Weights of a small GPT-style language model, trained from scratch on English Wikipedia.
Size: 26 layers, MLP 768 tanh GELU, vocabulary 4096.
Training: a variant of Adam for these matrices, 449M tokens, 6847 steps.
MLP neurons of a small language model. Each row is named by its layer, matrix (up: input weights) and neuron, and shows model dimensions 80-143. Each number is 200 + 30 x the weight over its row's rms, rounded and kept within 0 to 999.
After each neuron's rows, "fires in" lists the words (lower case) most often at its 100 highest values on Wikipedia text that the model never trained on.

L19.up299,221,164,218,216,223,229,222,203,220,181,219,188,176,191,194,202,190,178,210,269,209,263,169,170,218,147,183,210,213,196,216,260,149,218,224,221,263,177,216,185,161,235,205,192,194,223,257,178,242,112,131,157,203,206,194,198,169,213,232,170,207,251,189,165
fires in: "a", "however", "resulted"

L5.up65,220,183,189,253,191,183,155,221,224,186,201,178,266,207,174,263,157,226,178,173,174,221,204,147,207,202,171,179,189,222,234,175,174,112,202,219,247,150,183,213,158,198,157,244,157,203,239,157,251,170,233,186,235,197,143,264,234,184,189,218,218,207,232,217
fires in: "season", "win", "club", "for", "after"

L16.up475,206,221,232,180,199,187,274,121,187,231,206,177,224,191,198,180,210,204,141,218,165,250,207,197,226,204,225,185,144,211,159,211,199,174,205,160,142,174,224,122,204,253,194,208,189,209,151,173,230,206,212,188,193,194,139,210,236,223,213,152,197,170,204,247
fires in: "to", "and", "into", "in", "or"

L7.up177,177,201,157,175,246,180,136,247,175,168,238,121,216,156,263,221,167,185,237,207,178,185,170,170,200,225,160,211,202,215,260,169,175,208,213,186,246,209,189,221,165,167,175,201,191,180,198,190,207,235,190,212,214,166,212,211,251,166,190,204,158,196,181,217
fires in: "american", "professional", "born", "zealand", "place", "college"

L16.up58,220,202,190,206,241,215,236,180,239,208,237,163,216,218,201,233,245,210,137,194,205,181,232,170,205,176,200,196,198,165,151,192,180,196,216,162,213,251,182,155,170,205,226,224,148,211,223,203,247,214,204,187,194,184,144,199,211,249,211,173,163,251,181,241
fires in: "of", "in", "by", "to"

L12.up397,201,118,269,175,227,217,220,215,238,135,157,209,192,159,180,210,212,218,207,185,176,203,204,196,221,104,173,148,168,239,214,258,193,172,174,236,213,184,221,175,206,155,218,222,212,190,224,165,221,207,259,178,189,187,92,229,213,214,195,179,149,210,204,197
fires in: "he", "who", "heard", "we"

L12.up214,243,207,122,189,238,214,171,211,271,211,221,172,198,151,232,201,204,228,199,159,190,202,215,206,163,207,201,213,238,202,233,129,160,180,202,181,232,185,180,241,174,215,183,212,202,168,210,180,242,186,187,186,181,151,173,222,206,228,190,235,217,233,204,154
fires in: "born", "a", "american", "player", "former", "professional"

L17.up361,202,169,232,172,237,186,227,199,237,186,199,249,191,165,175,220,234,172,200,272,177,176,221,231,251,143,203,178,187,200,221,199,168,197,218,199,207,222,212,182,261,206,204,215,221,259,208,181,281,177,105,139,167,212,131,173,220,191,216,185,217,268,182,164
fires in: "a"

L19.up573,199,170,254,178,200,196,192,125,227,149,235,224,168,229,179,169,234,243,195,237,213,174,176,231,178,144,188,167,168,252,145,249,185,156,178,220,216,152,217,211,218,247,144,216,188,235,220,222,176,192,200,207,204,214,163,213,216,171,169,199,241,225,176,261
fires in: "and"

L5.up223,185,160,253,216,180,189,184,206,205,165,149,244,205,205,184,211,217,208,191,236,228,192,244,225,180,190,170,148,189,158,174,246,171,213,174,202,206,176,215,231,150,158,185,140,190,167,220,205,206,169,218,197,176,196,151,202,195,193,173,187,228,224,202,150
fires in: "he", "years", "career", "they", "who", "year"

L7.up259,214,241,151,142,204,192,204,195,229,229,151,221,199,166,210,216,224,204,233,212,227,170,231,228,180,222,190,269,206,206,223,172,198,214,213,228,210,165,179,232,175,134,196,176,188,211,193,219,235,146,161,181,216,188,198,208,198,176,184,141,188,175,204,146
fires in: "professional", "democratic", "website", "global", "party", "international"

L5.up12,205,163,229,197,205,201,232,192,239,181,238,228,218,177,196,189,149,195,199,221,216,205,215,200,208,223,147,162,197,230,191,200,219,155,228,267,217,212,198,235,190,217,157,242,175,208,200,220,244,155,207,148,198,202,184,245,208,199,192,203,210,243,198,203
fires in: "under", "after", "goals", "program", "for"

L7.up573,138,191,221,249,179,234,246,160,181,200,211,178,203,229,226,162,249,189,170,192,177,275,205,151,233,226,123,197,219,207,174,173,182,217,196,202,161,210,181,160,195,210,208,215,198,183,199,201,233,169,178,175,174,218,178,177,214,197,245,203,174,231,172,222
fires in: "in", "may", "june"

L15.up615,261,178,228,193,137,169,270,218,275,195,185,166,193,238,221,242,192,229,199,193,209,221,203,173,196,216,202,158,192,250,177,218,197,194,220,262,197,167,181,222,179,240,166,198,146,297,252,193,143,159,222,223,225,199,161,180,216,207,198,249,193,185,210,195
fires in: "for", "or", "and", "with"

L19.up80,227,206,200,170,123,185,209,170,234,187,225,206,203,193,150,153,152,250,176,213,220,205,198,198,187,194,163,125,177,236,184,247,215,166,220,218,199,164,219,204,225,194,165,215,211,280,219,173,205,165,143,166,206,212,165,184,161,171,205,197,190,246,144,216
fires in: "and", "in", "or"

L17.up285,181,197,221,252,228,177,198,185,146,221,205,183,189,208,191,251,225,194,188,159,209,208,222,249,228,224,191,159,149,216,179,224,246,139,140,212,184,208,160,202,181,273,188,248,185,232,203,164,258,207,214,216,173,179,125,170,157,241,190,203,155,165,191,183
fires in: "is", "are", "in", "to", "was", "not"

L17.up76,155,184,207,196,231,231,194,226,264,260,212,211,200,153,196,190,212,204,170,221,219,215,194,235,226,161,131,213,181,221,214,187,155,185,196,181,213,167,201,192,231,143,158,212,121,219,202,164,203,151,185,144,178,182,213,241,225,160,209,154,149,163,216,171
fires in: "a", "the", "well", "such", "of"